Part of a small language model's weights.
Size: width 384, 3 heads of 128 (1 for keys and values), vocabulary 12614.
Architecture: RMSNorm before each block, rotary positions.
Training: 360M tokens, 5486 steps.
MLP neurons of a small language model. Each row is named by its layer, matrix (gate and up: input weights) and neuron, and shows model dimensions 176-367. Each number is 128 + 24 x the weight over its row's rms, rounded and kept within 0 to 255. Numbers have three digits each. A neuron's up and down rows have the sign that makes its largest values positive.
After each neuron's rows, "fires after" lists the tokens most often just before its 100 highest values on Wikipedia text that the model never trained on.

L6.gate96:115141139112105117149080151064133123125134142141111123116166123125122162103168183156118148129148139123136115129153142146145151107125156148106083107129110075132132154092143143152124142158101136122147127173136186124099132137097146126145169110114108144156145134132123117117140165117100149152114167157133104154164109105134094126138109150124111102110102107117124094142042102112137133145130146124108129148140107142134141161136126194157146162131115141105149126151144179107111163149117147155148161128115156088138085125158153158123124089103102134137139144133125122155134133079126117116
L6.up96:131113143158129139119134118134148174126108129111149166126089135141185131145135123110139117165193130123131176093136117100157131156130126110097137133107154082159154120134148157085113151143137144127148096103097108081117086109127141150105121113118094148112153135079143094086123146097153110126132093094122117084128128104142153157092137144125118123172075127107129094145132134130139130118106128136138169121141123145138133108160114159184089130133138148113128095157195168090132118170168095122094098091146094142155145104121135189136104114163092127167120108110126095102162110130132118088
fires after: "\n\n", "\n", "6 ", ". ", "0 ", ") "

L8.gate70:125150149119132124115142144125149149137134136159145125104161146113147144123125113158104182143146144113095148141084128112116112149118129142153134098120134136162152107121097121112140159144161098130137112100137151155129134151101141143144162116140128118119116085139160119128137129172107178107122118140117097162110126125166112103120155108104187132133150105114137110128126074172138119158124176141111088125158153073145125114150140082142154142133135172139112095131142155178132129095101142107136117112154161117153079142120122134146195142122130146109127123139133131101176124191132131107
L8.up70:172120132137128105159099113121091135144154094172154127148133139133151125134126132109141091095118097158129094133065072142151112147128125151108084114140156145109163108143138135081172107148133119128100120120125125118127127150154145122126118137128120137169142144154175135101096096116053059129145144127140130140080134176119100122115122138157110093133120115137141102126110126088130133080192133099161119154145135112146165108123143151102113155107144125134105116119122130140122127090196115162131125119171124130107160125126125121104115119166142139118159102114131143142121129068114128066
fires after: "–", "-", ".", "/", "(−"

L6.gate154:115148103130116140088137141122152125103136163156111115113151165129081120102130149105119147124084153083128124121142137106168110128127104117099136126149163128119087161107146151162108088157108167138106097189130116103165114164112110109165148087107091126105198140105135128132138129084098169142145113123172091120168135106094152132147101140103102066120108129175171125140135207111122142106134132100112150128108115146117135148153105146133108124154130139154151143129137141072110138092126134167129126158135148080095101130119137128141113114126098109129122150092144124123141105148141124083
L6.up154:097131146155103151109129116101116113117158120115131166140139107130159116123126155150139118135102121122146103135135112148085159106112148181094159072114149097066172187146160156143117126126111129125083130155091104111085115098129134096092128115174085123087120129119129131116152129130125146105133124135130126125136071102131128180122093097178148132115132127156145133093117128099141129111094139131139102084126117170100126106123094131125137114075140100112152112106123126085117121104097094125138098203081138139096105131099151108148152123168122112071150104160099128144103124117145127129
fires after: "\n\n", "| ", "W", "\n"

L5.gate777:153166120133138140127082111091152109060100141159117172133107146136125137124132169122119129142111113144115110102123145186104146139077119150149104122164115123143151118096170143146146143129107072128150121148137127075175148124114106133132093110141092146141113082140123131103117098101167141138109160143166127125160119141143086124151135133098132122131070126121095096108103089163115108118185095119202121129140146092094133122167112110129146125138105114142103122108151132118123123108146172108117136139131135151130159115151130192115166158107093090146101107115131106124162140127128121149
L5.up777:149068137109136144159101173104077136145111114133123095149149108185156165099182164155113117101133111162135122118138152141154169125125136107109114131082142088130141088158147122134127133099098151065135130148125137146140118121090139123131156152117103090158105121133123136197093121141118109138116130146131124100106157117113086097070096148133120134130131148112163155136108090163150147168140095152146094170128157136120109113157119121144162137149126172121149128194145134160122132147145117092114139149148115146139113125156100106182136131131142126118112138122109143150171137087118120101
fires after: ", ", "of ", "), "

L7.gate907:153115152138135102126106149139132083148125116141110074079108160139120192122116150100156152201092111136154111129135129145107135136095121167143151105087149146121130132137130101097131129145154094131159116128110119148145101137190111122149124144097125154157155140180128171144158110121085156134170098131159143127148163132167162142100108149133142149164171140124158127152121196116119139171114113193095115146120138096141085149110134141145158122118136122165097115106103105101155113103134157138105175137140138090121151141174098132130149157163160163095126129154107124125117171111099123114
L7.up907:179104123150093118094180152132107140127141129111085138108119082103109193129145122154125140103126143153146134113124166151127160091129122117155109107140147137153104130097130133145129171164131106088155170128134141174121161126107148110155140135118102123130119163116180137152116089133114129110137150101137139098105119173123173141147087159161095123106134135069152139121082120099098103135072111104104150074115112135092176130150104116160142104147128142141162131154127095086118122143126152124168123157132135138116156140125122138114165101130142119163074149128127165082127141127148132133
fires after: "\n", ", ", "\n\n", ". ", "| "

L5.gate344:108135135129146110140115117162126105123122166128119159135190074098106154097168152141139140098071150125154141113153143074136114123107134131148137133141112096121095145085108175115158139136140118122108132166102131118157152143126096114102119138091128142127172134140095141139098129117094167106127141111154108176152138128099121119111171107150106112114141081110135091146093095123080123133091116145103148139140135139116134117158162166182129140169139124120118175107102166111174147156112156130119093150116171118112130135115124151130121121119095165091124159115113068145104121061134127148
L5.up344:117087099120154124161147077158131115171134109138120134073104141139188144135130110133162120148102105103129114137133198167160130108075164101139172110134141115129098164163158148175114091178158152120093108151085105106118117098108102109096117117120114171113098111126093147144150102124116154176112163136127165157164157103126135145120161105099140136179119073125085120157121083135122137119113090151108123160137144129180104083120088112159146107124159137120086144151104162122137110123083169111094119119062112144151130106135063141110113112135138071132159129116120133163118183152164133147
fires after: "the ", "\n\n", "The ", "\n", "==", "his "

L6.gate125:168106131125073091155138166087112151150153113133095142102114141143124137100143161113136146160083152063133167143113158104097150102141105132098117162075131128101158107138139118123145159159103129129122147111094125140139170152151134111176123120111119095113166114124122102145087094128156139142114100120140143116125164119175108132106179119119151099118123131127133119134105143153116146128099151158103148135098144137158159060133127110098149106141079101097122109168124143114141142119110108106140138127147116122141142133113150130146129159128148156170117099098080153131123129141132082167
L6.up125:141178115150080131103137125142110121110129143111128142113101167148131123098097159074100089118114144071143168177109163131180140162144132121151136127106118118125101079186118132110136140105133141161157134137094177134170127143118136147129129146130132126115058132119141114142100109099068130120120104136128144158119142128116131160111149113108107151101164113111107119144106109104127152111151159122130116099095088080142134123150151145120105150124159124121099095126135134099179128142175151117147139177099140091102121138137163119142141128147153112149170077164128111119113112140142115130
fires after: "201", "202", "200", "199", "195"

L7.gate761:183135091195145130088142177131141138141075084123066129120118169132099112155089102107099138116173107128143115133106159115167119132112126115089107151106122158158170160106124139100144116150124119151186159095116094131137115132143115093134152109142086117118139135096091146158134094120140100073181138134147149114138144128107141125168128112100107128104131147110125161121084128154112166109128126190142147114124110081105165123157129095141124098140152135120135118125122146125105146107098143139144146119102162078147163125182080103151095140118130135104150139146082088138085136110105115093
L7.up761:120124192139118110118140129112099127110157119134095146143114111130149152120099193147161118146106141149118126097152160144059119130147146139113140109174108115094134137155106119108125136121145147101126126133124137127077128171106138150089110129067148121159114112107199139132129107099120148115125100131140125089135112096130108125124120136132144151127111134145072089159126121093149152133107139114104164120115098124169107117110121170163127100098116094145116158095129125101105083114152125128111127126137143138106114138087140145107126088143195171119104139129105173170107155127171132130
fires after: ", ", "\n", "\n\n", ". "

L5.gate288:151143120160134138105137135144136171135170112123103062150138139133169160097125118116084169154175125148093129127142125140139122136104126144101100071155101143153125101145118127126121107107147132110159140130182115142147137150140132126149130142112134117108093109112152141147123166120123144158125091147123104136163176159135066113120095134152118124126123118116139160146101139147125177150137179103127149127164135104104153132136177137128161091111122120162115123100110136157119164114140100135146157186120134061121155160149157109149152180116118161112110115155130122179156121114097195101
L5.up288:092168125094161125130121145085117154114119139117149124130153127073134122124189136134131124102133136117143138119156125081164131112098124074142112122150138148156135088109124156128145168102130131104144108150129146121122115136114135142124109136111133080127130146119111104122132139129153158136110117096061112151126104079157115149181127139099140116135148089057149139151102102134091108092166158163109139120095106110179103136148169158154135114133166168112132162120124113121115115105130126114123149141133105103177137156131130122150122127114134117129086124156104162133122136120137142089
fires after: ".", "-"

L5.gate317:116150141133108130104129141128079156128134130133099134169137130114168136101202093128150176143141125158112127141115138117121106107125155141121127095090111133115172132144123112114102194125103125081160093130158118132129075122141135128129120119127111149106143132108122122129121143132122128114115130110149120139104173126105118144137152124144138113128159089109151113102137161145161159099137161158110119127156136099073109153150159135160158095125128124118121060112133139103156127132173128101143172161148148122117117117127142130137143131135121146086125136139096117157120118132118095112
L5.up317:109141144180156062116115133126085134137114126131132133172129148115108116105151108095129143100141096161131134134135113096146100088122153153189139079115106114137192141116141108121116184116118128096131093156104111143140131092138094124135120150146146101106115083111097129100137126124165150136109144151127138127097151153138083176127125084119113118123162123136137094141139114124147128092133163149147109104119151101109114169145142162142168126116129090097098057157105099103188110103152086123144139162151151123134097138110106065124160177135116111076167154117143085125102079126119114120
fires after: ".", ":", ", "

L6.gate725:153132132148133121127124123090152087089145130134115135191155113141141136075090137124103095116157119164145112098148115126174123116099134102109139164113110124149115164120144140128081163144139131112128146135095076125132119106110134128147123109129124143120104077118157123137137137139130143119130118112113085139104149107120123152126078134123125152112146120116108099151121123124115125091138125110128136104138109121129140166149112149143150134156097129118174106103126164113132152161102087133152071124128134082112123105099113120134162117141127063133097143142134103131093129097108129099
L6.up725:073145124127153081101108162099165164131141149117147127101140110135123129116099079110106083114161144140150147124153073105153140088135136116110118148136141128118100142118152167129118132141103142107105108154141119085126149124129119118157118096120104117124102147098135159126131122098119145164131167129144104158083101135131115171147106096166108105145150145090117107128106155046106129138122137143105081103125123120153124105115098144086155132146148146109119127134115119112114133117136108124097112141106118179126091134118092173100139119099105165130128175174111116099130146097162149161
fires after: " ", "He ", "and ", "he ", "\n\n"

L7.gate205:111110117120155143111088143134110118140097138153153071136140151136105124099129116138153105116174160119128142111121169158132100124122114110118129103119113122131095115151104139114150096090122150142096120139093150094155123100103146156101121172151108123098150109097171135117137113180121154118077128111157112135080113082141115123146103170152143157153140129140148101141097110103111116116123165114174148140129115129121165145135124188139134133112152104103121079129141140112088145149124116113140145132117137092107160111094161156113105120135105086136091127133165127161134096104152164093
L7.up205:141125162117152114110125124172139135123114103136128126129153108119112154106136149125121141125136162165143144114123116101071081150071150152134138156156131112094169151127110153159100108081142077092109090139102131129120125132157125134105195127092123082132131127149149132118138135094088160137150151147183074149129164123114085076159122128138117120113151117127102095146138097126144159126137137149081124173173146156125106133148151133127175078090092079144090122085110130157113116138143094116131129076144164160110158108115168158125125130158112116095118129178109136160141156153144127104
fires after: "and ", "to ", "has ", "He ", "before "

L5.gate398:132116132158113130119162119083131125138133144095085185139159139153167172112147076180136116147110145125115166146170151127111159173131090157128114158132128096144128112087140181138112122114090137103127120160161154107100116133159128101151135132086140105107116138140142133132109158101105153089103103124153138113138061118145135161095140118147131116108120102109161118118077137136131120155154142144086167113150123116105104120097118153155137112159204090108131126134089092099106144139089155147166124161122142094103139103108102093127118102117112138123095157152112113131071117126135103116
L5.up398:113102127107155149164112108141152178131152118150163129111143104135182163130132137128067161153124119140124135147142146138122129151121079126143114082131139111122075106154145159172103156131122148098112116107129112146110101164105085134083150134127119103107121143132136095160115111124105122153084167115116158122101170092159144160081115137135134108123124093143114147141149174192137114161137140140133153149141174115144178138115091121097136127150122170144142129081090124129109112094109117133155173148107131104183105150076145113130136108154143115137142116109119159150150141118152137071
fires after: "\n", "\n\n", "5 ", ", ", "- "

L5.gate151:066156128146135159113120126144145104125157129107105133114154161069118127134083090117107136155136131134127132134157149113119120156130137128128135078126142116114148108099165197142170149111080127102127095171137134164089131183107123111110127168146158120128131156098160095097156094131143148150113181133134136120142184092123127122178124091131100128114134106096143123125085133151138119149126160087108152167101146107074159142086118107150160122170111131159131132079148144128083120113128146162079154186088138130152151147155137094103122160139111126115098126150057122156140181127108132123
L5.up151:105191130137142120104126139113105176119180114127071143164145153169151158146129101137148108097117109164163154129138118122107076091115150174136129109125107126112146119118165131124171137125118159106154121144079085153127133136146099157140148135137141103118110121113132070134084131122104136138140135123112135143102142100131113134162101070131121131150118120125157114091113108156125113127137139086057182143119123084105154109116144135100119152123116146127099116103128137121107095116138127087115143120137137116159104127152158110115130117127167153117115162085116072125109136127118086155
fires after: "\n\n", "\n"

L8.gate147:148068092109110104116130143092137142124139113120153152152160149151167122115089102128123170081114098115107092127094131105176151114141121133130130165138125105162140116128081131094177141145119125157117116135117107104132175132129120124146158131134123159124154087117173153123114110141111126119140128158137125134065139127156123140119137136116142124151126128093112099122097126146157102095136145141156142179148086119176138127118167092123129131164116091137161063133128121170150139130118113169092180142160102065128103137103126155102170162149094135100139110190082091117108112155124124160
L8.up147:172142145116098156128130157129118140103159168148108099120151141153134093177098156142126119114105166130114142182115144157143112105114161155106134157104154121132152121143153166104113087150126125172139077125143122126155144075124112116149112140117183117143118143108164093131070085133121096166139133115141108089169147134130132136138137118076149076145146160156139163146102118119094114132120183127149094121090172094136112122099152146148137108092130145155131132115161128114141098125128158142108134110175138120167137095111117129156119159156131167119115118133117134138128130136137155126
fires after: "–", "202", "-", "the ", "200", "201"